config.yaml
num_attention_heads: 12
qk_norm: true
optimizer: "adamw"
MLP neurons of a small language model. Each row is named by its layer, matrix (up: input weights) and neuron, and shows model dimensions 512-607. Each number is 128 + 24 x the weight over its row's rms, rounded and kept within 0 to 255.
Before each neuron's rows, "fires on" lists the tokens most often at its 100 highest values on Wikipedia text that the model never trained on. A number after a token or word is its count.

fires on: " 0" 25, " 1" 19, "\n" 16, " one" 10, " 2" 7, "1" 5
L2.up2578 [141  83 117 122  97 113 166 130 151 118 124 103 127 123 114 155 124 126 117 140 106 132  99  99 135 134 131  88 118 119 121 142 112 131 123 141 118  75 120 104 126 109 141  98 108 162 163 131 136 156 112 122 111 102 159 129 105 122 122 117 106  99 122 118 101 153 150 150  62 144 138 155 131 131 158 123 149 140 152 164 154 145 148 180 120 130 122 107  76 127 154 165  97 155 123 119]

fires on: ")" 39, "″" 11, "})" 7, " →" 5, ");" 4
L2.up1565 [129 154  74 148 112 140 110 107 155 119 145 148  62 135 105 128 162 111 122 141 139 110 131  95 140 158 143 127 174 152 115 123 115 129 148 107 122 144 115 140 138 112 130 145  74 161 149 126 132 153 143 177 145 170  99 194 131 125 136 150 127  99 159 144 147 134  95  85 122 116 128 119  93  69 115 132 127 106  95 122 136 115 169 121 116 144 142 104 152 130 154 133 123 118 137 118]

fires on: "\n" 65, " W" 5, "|" 4
L2.up1332 [118  81 120 110 138 115 133 145 151 129 117 117 102 147  94 159 134 116 118 177 114 128 128 156 200 139  90 129 123 135 119 148 109 128  87 135 159 121 160 134 137 128 157 136 172 131 130 124 145 128 113  76 163 135  94 113 124 122  97 131 132  89 141 140  80 168  91 143 100 151 123 107 158 107 104 118 151 141 118 121 126 151  88 154 121 147 102 139 148 190 128 157 130 176 112 131]

fires on: " and" 18, "," 17, " of" 9, " &" 9, "\n" 8
L2.up2373 [140 141 131 141 158 108 140 142 164 122  98 107 143 116 116 116 145 124 121 141 151 149  60 112 116 117  48 140 137 169 142 100 102 109 142 143  84 125 107 134 122 103 115 118 160 174 140 139 101 133 140 165 122 144 138 124  94 128 107 145 125 133 138 147 101 148 142 114 144 159 117 136 144 164 118  68 106  97 104 133 134 124 150  95 134 164 137 127  53 117 158 158 148 110 122 141]

fires on: "\n" 100
L2.up1525 [ 85 125 126 104 123 116 131 113 107 156 120 106 129 143 161 114 154 124 124 141 123 120  82 132 157 143 118 118 143 132 126 151 115 153 109  99 114 142 128  82 107 152 129 104 126 122 141 115 156 131 156 102 106 104 126 101 135 134 119  73 137 115 142 111  91 140 171 155  69 157 129 139 128 125 157 149 129 183 135  94 106 136 106 136 156 136 164  75 157 143 188 130 119 166 101 115]

fires on: "\n" 96
L2.up632 [127 113 111 134 134 118  97 104 135 134  88  81 141 108  92  87 115 109 139 132 109 166 127 118 181  75  88 110 172 157 122 143 104 151 119 150 137 127  79 114 129 135 137 125 127 115  93 108  87 159 164 149 120 127 116 156  89 112 112 110 109 128 169 117 110 126 124 164  85 141 137 154 137 104 117 119  78 147 124 108 164 150 141 141 105 144  97  99 156 119 160 129 141 160 124 115]

fires on: "-" 40, ":" 6, "==" 5, " of" 4
L2.up59 [174  86 147 126 117 124 167 131 118 118 123 131 185 149  97 106 142 172 104 132 126 109 119 148 140 120 123  95 115 138  94 134 142 150  93 136 140 145 123 132  73 127 112 129 155 135 126  84 111 129  93 121 138 135 105 102 100 154  98 158 177 141 119 140  96 165 135 120  99 123 143 149 132  97 170 116 182  87  94 140 146 161 110 136 179  93 130 134 118 201 143 117 154 148 132 122]

fires on: " December" 18, " June" 16, " April" 12, " October" 12, " November" 11, " May" 10
L2.up1228 [157 137 121  68 111 145 128 150 129 129  90 127 117 140 136  93 134 147 166 109  92 121  95 127 110  98  74 146 149 115 120 127 117 125 148 136 124 129  84 113  96 114  85 115 130 172 151 135 123 140 136 157 152 124 130 134 106 136 148 140 162 118  88 115  82 133 188 105 101 138 141 137 184 134 170 161 108 151 177  97 192 176 118 137 119 167 145 112 135 166 131 119 157 137 120 123]

fires on: " October" 15, " March" 12, " September" 12, " January" 7, " February" 6
L2.up831 [ 92 134 137  92 145  77 116 109 141 137 119 118 125 116 152 111 160 170 142 160  75 116  82 124 109 117 104 117 119 133  97 165  79 134 107 143  79  95 102 122 110 119 101 127 135 133 138 141 122 136 110 166 138 123  87  94 158 149 137 132 125 165 125 138 117 112 135 135 122 150 154 158 139 147 133 128 133 130 134 144 141 137  98 128 148 141 206 150 134 162 154 121 152 130  95 155]

fires on: " In" 23, "." 23, " including" 10, " other" 9, " For" 8
L2.up1489 [143 107 130 104 144 106 125 161 136 110 137  75 116 126 115 132 175 109  95 144  90 152 111 111 148  93 120 134 109 153 115 140 123  95 175 129  93 135 115 142  97 143 117 123 134 164 132 128 158 134 115 187  99 123  96 113 157 123 117 141 111 128 152 152 126 109 124 148 116 128 158 125 143 106 115 117 159 153 108 135 134 169 110 117 158 147 190 152 154 125 160 108  96 147 117 133]

fires on: "\n" 69, "." 20, "|" 11
L2.up3057 [156  78 134 110 142 115 137 106 161 136  89 114  78 136 104 136  95 109 158 135 121 123 105 135 171 102  61  96 163 122 112 125 132 152 114 133 141 139 102 153 103  98 129 125 127 137 154  94  96 162 132 146 145 152 110 122 110 132 128 134 124 103 117 170  58 143  98 126  97 120 117  84 143  96 113 126 123 127 143 133 132 171 120 130 124 182 139  64 147 158 152  97 168 192 151 142]

fires on: "\n" 56, " =" 15, "=" 12
L2.up1727 [ 88 138 133 142 145 135 123  74 124  97  87 183 136 127 142  88 119 148 129 119 124 137  98 106 123  66  79 116 151 150 168 142 110 127 112  92 107 124 134 162 125 129 101 138 125 102 118 128  83 122 154 138 131 136 113 108 108 119 139 124 122 101 139 151 126 137 118 128 130 132 138 139 132 155 115 140  90 129 125 127 110 120 131 113 114 162 108  78 168 132 170 112 199 123 128 142]

fires on: "0" 19, "2" 13, "3" 11, "1" 9, ";" 6, "4" 4
L2.up1401 [ 80 105 124  74  85  94 146 103 110 121 122  97 173 127 139 148 141 136 120 135 118 128 162  93 100 142 120 126  99 125 136 147 126 102  83 130  88 123 165 102  98 135 154 121 154 165 117 167 137 128 105  95  97 118 100 138 130 132 103  84 116 121 169 110  90 156 188 107 108 122  74 125 126 117 159 165 138 153 107 138 127 136 131 186 122 127  94 181 103 185 136 191 120 169 124 130]

fires on: ")," 30, ")" 12, "\")" 6, "})" 6, "])" 5, ")}" 5
L2.up557 [177 145 134 131 171  91 154 112 160 140 146 146 130 144 149  87 151 108  80 177 106 129 119 127 116 140 123 124 130 183 115 105 139 104 161 120 142  97 117 142 123 100 123 150 115 148 142 129 161 151 131 153 135 163 148 158 124  89 110 147 136 133 161 106 103 153 174 156 115 131 126 123 147  94 120 155 110 101  94 143 130 161 161 133 137  92 142 179 131 142 168 151 136 129 130  98]

fires on: ":" 22, "-" 17, " End" 6, " Th" 5
L2.up181 [141 142 145 108 128 150 108  85 149 130 141  74 130 142 111  98 123 112 144 140 135 141 106 162 169 150 105  88 138 117 133  65 116 131 126 141 109 120 115 150 110 135 131 110 175 147 148 100 129 154 142 181 162 156 162 127 124 144 137 101 119  92 160 134  64 131 166 159 133 134 129 107 114 128 111 136 135 139 127 123 208 122 111 120 141 161 104 127 121 156 142 127 149 158 121 133]

fires on: "\n" 76, " the" 6, " at" 5, " The" 5, "The" 5
L2.up2972 [106  94 100 143 142 140 137 103 130 157 125 115  95 128 150  83 134 130 143 108 112  97 107  99 102 114 111 144 118 129  89 171 120 152  93 151 133 148  97 131  64 146 112 124 141 157 119 114 108 145 193 132 124  97 122 136 112 132 135 123 113 136 123 151 105 103 129 142  97 141 119 118 143 104 147  82 126 125 120 131 116 106 139  97 102 139 147  75 136 155 146 199 116 174  81 117]

fires on: "." 79, " |" 19
L2.up2139 [132 128 119  90 134 136 126 112 127 118 138 105 122 139 118 147 132 105 126 166 148 146  70 137 125 109 116 106 153 187 121 116 125 110 133 121 145 114  66 147 133 113 115 136 130 146 171 115 114 149 112 163 109 150 102 163 113 127 122  93 178  90 128 142 125 144 145 143  92 143 103 101 126 101 159 143 128 165  80 109 180 138 119 152 130 172 208 110 142 125 137 115 130 175 131 107]

fires on: "\n" 100
L2.up494 [153 114 104 161 147 123 108 117 103 109 146 104 133 112 100 137 118 129 137 178 136 127 142 130 145  63 170 101 125 141 113 137 144 159 103 102 126 140  90 126 137 130 145 122  76 112  99 112 192 176 130 137 118 120 159 171 126 147 117 108  89  93 143  78 142 119 148 168 104 136 141 123 138  68 110 140 108 139 106  94 133 130 112 112  91 122 118 104 113 111 143 120 113 147 135 105]

fires on: " and" 35, " &" 15, "0" 6, " 0" 4
L2.up1542 [117 124 142 120 144 140 166  92 114 111 114  72 157  96 118  92 156 167 144 138 124 115  97 116 143 124  99 118 167 117 131 116 122 154 132 192  81 164 111 115 132  99 109 155 169  90 125 125 111 156 184 133 148 139 150 122 117 141  81 134 140 110  90 146 131 140 147 126 136 116 124 102 182 129 119  92  97 121 142 168 188 133 143 131  86 124 121 123  62 132 140 146 117 125 105 162]

fires on: "\n" 99
L2.up2569 [ 88 141 110 128 137  98 143 102 118 131 132 106 154 146 111 142 124 114 133 148 121 140  85 145 109 143 109  70 140 125 117 160 119 137  95 104 129 119 128 121 113 118 127 135 127 125 115 163 166 125 164 156 104 101 115  82 129 132 121  93 149  89 113 124 115 141 139 151  82 132 120 112 206 109 145 132 108 205 112 119 127 153 126 125 117 124 145  72 113 173 143 152 143 170 150 112]

fires on: "." 40, "|" 10, " 0" 7, " species" 7, ")." 6, " |" 6
L2.up1636 [139  81 139  58 154 118 147 109 130 160 118 118 131 174 114 130 115 116 149 110 141 133 127 113 138 106 121 125 203 159 143 101 126 155 156 147 129  73  91 125 108 117 126 126 139 103 160  70 116 151 175 138 119 173 124 162  95 129 152 106 105 111 165 167 102 151 127 146 106 111 121 165 121 103 143 111  93 168 121 179 207 104 107 146 135 127 118 117  76 130 138 114 142 142 160 131]

fires on: " in" 23, "=" 21, " is" 13, "In" 11, " In" 6, " Website" 6
L2.up2439 [ 84 149 124 178  98 153 112 131 169 132 129 139 105  95 151 138 104 105 104 142  82 145  73  92  88 139 157 135 110 148 138 100 114 100 134  90 131 134 113 115 107 144 108 174 113 117  65 111 134 133 118 129 119 154 134  84 158 110 145 164 126 106  51 135 132 120  96 115 114 113 121 147 124 156 167 164 137 128 135 153 104  71 196 107 120 151 136  97 145 127 109 126 147 133  94 126]

fires on: " |" 100
L2.up2323 [110 120  87 122  95 150  92 146 124 117 125 104 107 151 101 153 165 119 117 177 121  97 114 122 167 120  97 122 145 170 118 164  98 125 152 122 139 119 104 158 119 145 108 126 132 149 136 139 159 115 121 180 130 148 101 170 102 144 137  72 140 100 141 159 125 133 134 111 105 131 136 127 173  82 123 180 154 148 134 116 154 158 121 104  91 171 171 106 141 165 135 127 120 152 100 155]

fires on: "\n" 49, "," 24, "-" 9
L2.up2136 [155 115 126 107 142 155 144  94 120 131 110  67 134 136  86  89 105  99 136 150 115 131 122 144 164 168  74  80 141 149 107 140 142 124  85 135 143 118 117 127 106 129 102 141 114 145 156 106 122 158 115 151 122 133 181 103 111 136 124 136 103 109 131 114  73 137 103 148 109 149 121 140 136 107 123 112 116 147 108 121 168 145 145 131 155 161 123 153 129 163 176 121 123 165 169 127]

fires on: " Un" 24, " per" 23, " un" 18, " Sub" 10
L2.up2530 [153 111 117 131 119 150 119 132 156  93 150 130  93  75 126 110 119  88 123 153 130 142 148 172 137 126 161 113 102 110 107 113 119 112 119 102 135  97 118 169 119 144 132 113  90  97  90 144 145 149 136 119 134 130 103 142 158 116 156 116 134  65 145 110 106 131 109 112 144 116 145 109 111  97 135 179 108 134 126  68 107 108 136 127  90 134 130 117 135 114 122 128 137 122 108  99]

fires on: "\n" 82, " (" 4
L2.up2042 [114 124 154 143 154 143 158  64 128 134 135 114 133 121 152  90 120 133 181 152 100 148  58 137 133 140  87 113 130 134 104  82 136 154 133 129  86 168 140 100 116 162 125 105  89 140 100 115 127 139 169 161 128 134 158 190  89 127  87 130 110 111 126 123 145 125 119 157 138 145  94 112 113  82 105 123 138 197 143 143 110 121 127  72  95 132 140  86 143 129 150 119 145 124 104  84]

fires on: " un" 19, " were" 13, " Un" 8, ":" 8, "):" 4
L2.up2341 [134 101 133 132 119 122 127  99 181 131  90 141 123  98 120  76 110  77 147 161 135 112 153 138 117 109 155 129 120 159 111 101 127 148 116 132 134 120 122 162 111 132 143 156 121 131 106  92  76 145  87  94 127 149  61 150 133  83 158  82 133 112 126 181  85 134 133 102 145 119 129 119 168 134 135 157 103 118  90  93 118 109 133 114 129 124  72 110 137 130 185 132 115 126 114 127]

fires on: "|" 16, " st" 13, " un" 11, " were" 7, " was" 6
L2.up1669 [155 102 131 150 100 141 165 143 175 111 109 150 138 133 150 122 150 128 184 167 101 119 148 145 130  77 158 154 157 118 116 124 114 117 100 106 133  91 156 139 125 142 156 179 136 123 127 115 129  83 125  87 127 162 110 113 165 112 134 109 169 113 148 180 133 143 174  90 157 111 115 148 149 121 118 133  92 130 151 150 148 127 111 155 134  94 115 112 131 139 140 122 143  98 138 133]

fires on: "." 99
L2.up2671 [125 117 143  88 152 156 129  93 181 109 136 148 120 131 125 123 119 103 188 129 137 119  67 102 157 117  95 116 154 139  86  61 121  92 157 136 128 157  77 150 117 148 119 119 123 168 120 122  91 174 100 137 137 126 114 148 106 127 127 130 133  93 110 137  80 158 109 128 132 114 117  68 124 107 123  78 138 110 119 152 169 137 171 123 113 166 137 130  94 149 156 147 159 146 112  87]

fires on: " |" 64, " Mohammed" 4
L2.up1981 [116 139  80 124 121  95 133 145 135 142 105 125  98 122 141 151 162 132 102 124  96 104 150  89 156 213 123 125 128 163 128 151  80 154 119 145 176 119  82 155 115  78 110 125 147 144 163 120 191 110 115 169 108 152  93 154 108 116 137  89  98 158  93 153 179 157 157 100 143 132 116 124 106 121 120 123 144 145 154 104 123 135 140 125 126 111 181  96 137 175 171 168 168 125  97 165]

fires on: " |" 44, "," 31, ";" 6, " and" 5, " while" 4
L2.up2443 [113 135 133 147 118 136 102 123 176  80 136 151 136 130 125 159 120 107 130 134 127 116 104 155 116 156 109 128 124 138 123  84 118  58 107 108  80 132 148 134 112  99 133 113 123 146 120 119  99 124 149  92 133 140 102 111  83 100 139  91 142  93 173 110 109 158 100 126 116 150 124  69 134 140 108  91 107 115 155 137 162 147 149 120  91 165 176  93 153 140 123 135 109 115 126 132]

fires on: " |" 45, "=" 17, " " 10, " −" 9, " +" 7, "+" 4
L2.up358 [105 110 118 141 137 102 126 133 132 133 144 163  97 129 122 168 124  97 114 165  69 118 134 113 148 162 134 132 166 145 136 156  74 122 127  91 172  93 108 140  70  97 120 171 129 105 129 157 155 124 125 104 108 134 129 126 164 136 115 138 168 121 109 104 134 111 161 102 150 126 141 116 151  92 117 161 129 122 116 131 103 158 169 103 149 159 161 114 160 178 130 181 115 130 125 139]

fires on: " February" 14, " January" 10, "–" 9, " April" 8, " December" 7, ":" 7
L2.up2657 [106 117 110  44 148  78 108 101 119  73 107 114 137 128 128 117 153 141 131 156 132 132  65 121 126 150  92 124 121  96 153 166 121 146 118 149  96 118 137 158 143  94 133 118 149 198 150  98 144 126  98 159 144 121  98 116 131 165 147 131 126 136 109 122  86 164 110 105 143 122 113 164 167 172 157 137 112 104 115 135 145 115 120 148 161 146 146 167 175 143 141 123 150 135 162 132]

fires on: " –" 32, "," 28, " as" 12, ";" 8, " &" 7, ":" 4
L2.up170 [177 116 169 142 142 127 156  94 146 129 118 114 181 112 111  99 115 146 112 140  91 134 100 111 139 137 129 121 127 160  85 121 142 145 137 121  99  94 113 170 142 125 134 153 109 184 159 139 124 169 126 162 130 139 121 141 117  92 100  99 141 117 149 149 133 154 134 109  84 126 110 162 133 123 141  97  99 149 149 143 133 102 166 135  84 136 123 120  77 113 134  99 137 135 155 143]

fires on: "-" 56, " as" 27, " |" 17
L2.up134 [140 126 168 152 121 153 135  78 113  70 128 104 125 150 135  69 125 116 132 131 117 147 135  78 158 195  70 117 134 191 105 155  89 101 141 130 161 141 100 151 117  96 139 123 114 152 211 135 115 155  94 169 135 139 147 146 109  94 128 119 101 115 143 127 104 152 111 141  46 111 114 109 105  85 116 134  75 116 124 116 145 113 144 117 135 161 137 132  98 154 145 156 158 181 146 156]

fires on: "″" 19, " ^{(" 10, ")" 10, "})" 5, ")," 5, "^{" 4
L2.up1326 [131 155  38 110 155 121  93 165 173 136 153 153 125 161 102 126 148 123 106 154 154 116 160 116 155 115 131 127 150 136 117 121 123 162 133 133 131 103 140 152 159  90 141 165  94 128 140 131 149 173 145 144 140 153 113 159 103 117 144  85 137 117 175 124 109 144 148 117 155 162 132  95 139  92 118 170 107 155 107 116 111 152 154 129 123  93 169 142 159 116 130 133 138 143  98  85]

fires on: "." 100
L2.up2849 [128 129 128 125 146 159 172  53 151 152  96 115 125 127 154  92 128 115 137 122 134 148 106 102 145 134  86 132 141 137 153  97 144 134 145 126 113 138  73 142 112 135 117 115 126 139 159 130 120 148 133 157 127 141 159 135 128 115  92 149  99  99 113 142 123 128 137 111  89 118 139 118 101 123 140  99 135 144 141 133 173 113 154  88 172 130 152  95  57 133 112 127 149 156 138  91]

fires on: "=" 20, "In" 10, "On" 9, "The" 6, " moved" 5
L2.up1192 [105 168 133 170 141 106 103 139 138 129 151 128 101  95 125 111 110 111 104 144  87 115 129 109 109  93 173 119 113 133  80 116 101 134 121 140 158  84 119 129 134 146  86 149  83  84 112 118 113 160 130 111 119 138 147 139 122  71 134 160 143 112 121 107 143 105 137 108 136 155 148 106 132 121 107 150 130 113 101 122 117 102 185 112 130 131 153 118 158  97 104 126 144 130  95 103]

fires on: "." 100
L2.up2793 [ 89  94 125  90 167  85 146  75 149 122  84 100 105 114 117 123 132  95 193 108 135 114 142 132 177 117  99 127 173  82 135  84 160 139 150 146  88 117 121 139  62 116 121 121 148 195 142  97 109 110 108 131 146 141 119 130  95 136 126 109 140  91  81 130 100 155 130 132 130 115 137 103 136 124 106 140 142 144 152 162 170 148 153 133 159 160 148  99  79 211 147 118 136 184 121  87]

fires on: " the" 25, "|" 24, "The" 17, "-" 10
L2.up595 [112  64 133 128 151 109 140 124 157 135 124 110 107 155 141 156 123 139 124 125 135 126 133 127 115 101  93 103 110 100 144 108 126 134  95 141  84 108 146 123 124 118 130 101 144 111 171  95  90 111 178 116 126 118 179  89 100 120 143 129 111 135 127 129  89 126 189 141  86 123 128  84 106 139 142  92 128 107 169 141 144 144 127 139 100 111 135  97 106 127 129 192 132 114 156 126]

fires on: "." 100
L2.up248 [128 126 129  71 153 143 148  69 141 155  70 111 129 131 130  76  95 112 181 150 130 127 110 127 152 119  87 150 166 115 157 107 125 139 150 137  93 112  80 156  44 144 128 110 152 145 153 112 110 130 126 147 133 163 130 142 113 113 129 134 132  89 115 154  95 136 122 132 118 100 136 118 109 135 122  99 159 138 146 135 160 140 174 111 164 150 154  90  43 186 135 128 165 144 127 100]

fires on: "\n" 81, " |" 8, "|" 5
L2.up2615 [134 127 155 128 123 167 119 119 119 142 121 113 112 110  98 112 140 125 141 163 106 152 121 112 154 130 110  74 121 127 106 105 138 139 135 131 153 181  81 133 115 135 108 141 113 117 132 165 128 143 171 147 162 135 139 175  97 155 122 138 109 143 142 100 138 105  99 138 132 127 102 109 148 101 111 167 109 152 120 109 192 144  90  99 115 132 122 112 136 137 122 120 150 132  66 114]

fires on: "-" 52, "1" 8, "0" 7, "A" 4, "R" 4, " 0" 4
L2.up2126 [137 128 126 118  91 105 171 134 180 122 133 161 122 134  82 148 121 142  87 143  99 133 156 149 109  81 156 102  90 152 172  91 139 139  94 104 117 112 155 126 116 143 107 135 139 124 136 141  98 124 115 116 130 132 159 127 114  96 152 151 118 111 131 136 121 145 168 147  82 116 138 100 132 112 131 172 144 132  99 166 115 136 128 176 145 143  86 142  98 144 135 169 147 168 148 144]

fires on: "." 100
L2.up277 [121 124 139  94 147 143 163  87 163 136  98 132 135 133 157 111 155 105 156 116 141 149 105 129 137 118  87 158 177 124 123 109 141 107 144  98  65 141 125 130  56 126 147 116 147 133 152 135 116 121 135 154 121 149 149 123 133  92 136 128 160  90 123 148  90 142 146 112 120 130 135 124 117 134 137 104 144 132 123 134 161 152 114  86 179 146 138 103 108 186 128 129 129 150 122  74]

fires on: " the" 18, "’" 13, "'s" 12, "the" 10, "The" 7
L2.up1328 [105 121 160 145 116  91 133 108 149 121 165 128 172 146 121 124 159 152 112 103 150 151 142 117  87 101 165 114 108 147 126  88  67 123 127 127  94 109 134 133 115 134 100 143 149 141 137 100 116 159 117 113 128 107 147 117 117 133 132 118 100 142  93 172  97 142 172 147 164 156 138 135 103 121 171  89 146 138 125 153 145 101 126 104 104 105 139  78 125 114 158 166 118  99 136 113]

fires on: "," 43, ";" 16, "\n" 13, " |" 8, ")," 4
L2.up2431 [125 157 131  96 131 119 130  95 180 127 161  86  97 153 117 117 101 120 141 125 128 113  90 136 188 137 140 135 175 148 103 108 174  61 116 139 133 105 129 172 129  83 149  91 146 158 173 117 132 168 120 145 142 148 147 133 119 104  90  95 114 120 165 140  72 151 127 122  62 135 120  97 142 102 131 130 112 154 137 105 154 148 139 148 113 139 123  92 155 119 121 126 142 127 131 131]

fires on: " =" 30, "\n" 24, ";" 5, "," 5
L2.up1810 [ 84 134 113 131 159 105 109  83 131  94 103 165 107 127 104 108 102 135 103 122 153  91 119  95 154 143  75 110 171 125 147 130 134 130 113 107 120  90 121 156 115  63 139 111  90 139 120 113 131 121 160 120 122 130  91 161 135 127 139 126 150 121 142 127 132 201 109 111  85 149 132 162 157 138 143 129  91 103 118 135  99 126 132 113 133 165 106  71 152 121 122 147 171 117 151 121]

fires on: " place" 25, " club" 12, " team" 11, " been" 10, " station" 8, " Team" 6
L2.up1383 [145  96 112 114 130  77 112 123 119 160 114  84 118 102 131 133 100 117 153 136 141 115 106 103 151 173  95 145 170 124 163 140 118 135 132 145 147 113 127 108 122 134 124 152 121 114 121 117 136 133  96 105 132 167 140 156 104 140  94 127 151 120 124 142 107 153 152  85 118 130 131 143 106 124 134 130 108 149  91 112 134 104 121 119 137 103 125 124  72 141 194 134 147 144 136 153]

fires on: " |" 48, "\n" 8, " =" 8, ";" 4
L2.up1862 [133 146  82 117 114 129 112 121 146  66 140 116 124 141 117 158 127 103 132 136 123 139  95 123 157 170 121 159 169 135 111 108  87  80 114 107 104 131 128 145 139  84 118 121 115 126 140 145 117 165 102 127 114 141  94  94  76 120  95  85 171  90 123 153 130 166 110 160 125 114 153 154 145 118  99 107 124 131 163 117 193 112 185 140  92 155 138 107 139 116 130 127 122 122 165 118]

fires on: " years" 50, " days" 10, " months" 5, " year" 4, " January" 4, " April" 4
L2.up286 [120  92 105 175 114 139 148 118 139  84 119 161 120 123  72 147 155 161 120 149 132 145  91 113 105 162  95 121  86 136 139 136 104  84 109  91 109 119 113 128 136 120 105  94 116 183 100 123 165  95 108 151 126 190  88  90 143 114 121 123 169  90 124  90 122 132 111 120 122 128 145 156 170 149 141 108  66 122 101 128 120 121 120 134 186 128 136 140 142 146 136 139 149 139 156 128]

fires on: " |" 40, "ya" 9, "ar" 5
L2.up2148 [ 86 131 115 110 106 145 110 136 126 145 143  89 159 145 154 111 156 142 109 154 126 102 140  83 115 164  98 141 153 124 111 161  87 147 176 112 182 102 116 134  73 104 119 125 157 201 152 123 140 103 127 139 128 166 106 144 120 119  98 143 128 117 113 151 123 146 108 127  99 126 135  96 140 115 140  96 120 163 146 119 170 116  96  98  98 160 153 101 121 155 167 149 158 128 136 100]

fires on: "\n" 68, ":" 10, "-" 4
L2.up2023 [142  86 129 125 133 138 151 121 134 142  87 134 129 126 121 110 147 166 152 161 120 142 115 152 136 130 142  96  97 131 141 122 132 122 111 121 147 143 120 164 128 154 150 125 139 156 105 112 142 129 139 115 151 120 118 140 137 138 112 123 115 138 135 152  76 136 130 158 128 113 124 107 157 121 127 128 146 120 147  99 110 145 103 127 140 143 140 114 146 197 130 168 145 156 100 144]

fires on: "\n" 41, "|" 18, " the" 14, " of" 8
L2.up168 [128  69 111 134 151  97 135 103 146 138 116  88  98 141 117 113 108 123 135 145 107 129 127 130 139 156  70  94  99 131 105 107 134 107 129 137 206 127  98 146  89 122 108 126 150 167 141 122 102 164 140 146 141 112 130 120 145 138 142 134  83 121  97 144 108  99  90 138  97 102 129  64 166  85 107  92 130 142 137 130 175 143 100 140 120 179 130 119 136 173 129 119 119 195 125 142]

fires on: "\n" 84
L2.up1903 [150 107 152 108 129  92 143  72 118 152  87  75 167 135  99  99 102 156 111 142 107 143 156 140 131 154 115  57 123 163 143 114 153 150 107 116  95 104 149 122 127 152 155 126 136 101 103 101 152 121 149 144 154 127 159 108 123 111 120 109 108 141  80 122 102 102 112 151  59 119 102  91 125 144 120 122 120 138 135 100 122 129 125 138 100 132 123  98  31 136 116 178 158 182 181 131]

fires on: "\n" 51, ":" 11, " Released" 6, " first" 4, " on" 4
L2.up690 [121 157 129 109  99 168 146 149 164 126 142 111 124 117 111 136 106  96 105 141 101 160 133 124 124 149 121 121 121 135 103 119 104 105 147 111 172 127 103 145 122 142 140 144 114 127  92 157 126 215 122 144 154 149 125 112  93  89 121 150 138  84  90 119 111 145  94 110 107  97 108 120 121 117 118 145 114 109 101  82 114  71 139 156 109 125 153 118 121 105 122 143 123 154 103 108]

fires on: " =" 54, " |" 14, " where" 10, " among" 6
L2.up705 [125 147 110 129 138 142 102  90 143  82 159 106 116 147 118 142 140  79 144 125  75 133  99 159 179 154 102  98 165 143 118 110  90  96 149 121 126 164 125 122 130 128 123 150  98 139 127 160 122 135 126 160  88 142 132 140 125  83  98 134 114 108 140 143 146 119 101 134  93 143 122 166 104 110 140 142 114 132 121 144 136 115 153 130 124 157 142 127 143 110 143 121 152 139 140 127]

fires on: "/" 72, "–" 8, ":" 8
L2.up459 [135 129 132 124 145 126 144  94 124 107 122 107 151 138 127 110 167  98 124 141  96 135 128 145 134 135 101 111 134 103 205 116 146  99 163 118 131 140 120 188 121  88 135 130 126 168 121 112  92 158  99 140 148 131  73 121 110 103 109 130 154 110 161 154 107 109 114 149 136 155 121 122 163 140 127 148 112 146 120 102 176 121 102 116 152 175  99 138 163 175 138 106 115 131 131 163]

fires on: " the" 45, "The" 23, " what" 6, "|" 4
L2.up241 [139 134 122 162 148 129 149 147 122 117  98 112  80 135  83 107 132 132 147 132 140 119 114 117 111  99  88 169 128 122  95 167 114 142  99 138 166 155  92 134  91 174 140  93 124 140 148 109 138 153 125 164 142 111 138 137 109 152 130 112  70  96 165 153 101 117 150 113  83  82  90  98 150  73 125 120 171 114 123 141 111 120 129 120 119 140 134  90 136 116 129 124 120 144 100  99]

fires on: "\n" 78
L2.up498 [118 106  95 135 132  78  68  93 125 120  99 129 119 100 120 123 107  78 168 170 129 137 116 140 128 111 125 112 139 146 135  85 145 196 140 126 132 130  88 162 130 113 100 138  98 130  88 105 140 127 181 143 129 118 106 176  90 138 154 164 138 144 137  93 158 120 124 134 114 159 128 150 139 104 117 172  93 118 112  69 174 112 166 121 133 171 108 122 125 107 164 169 146 118 145 118]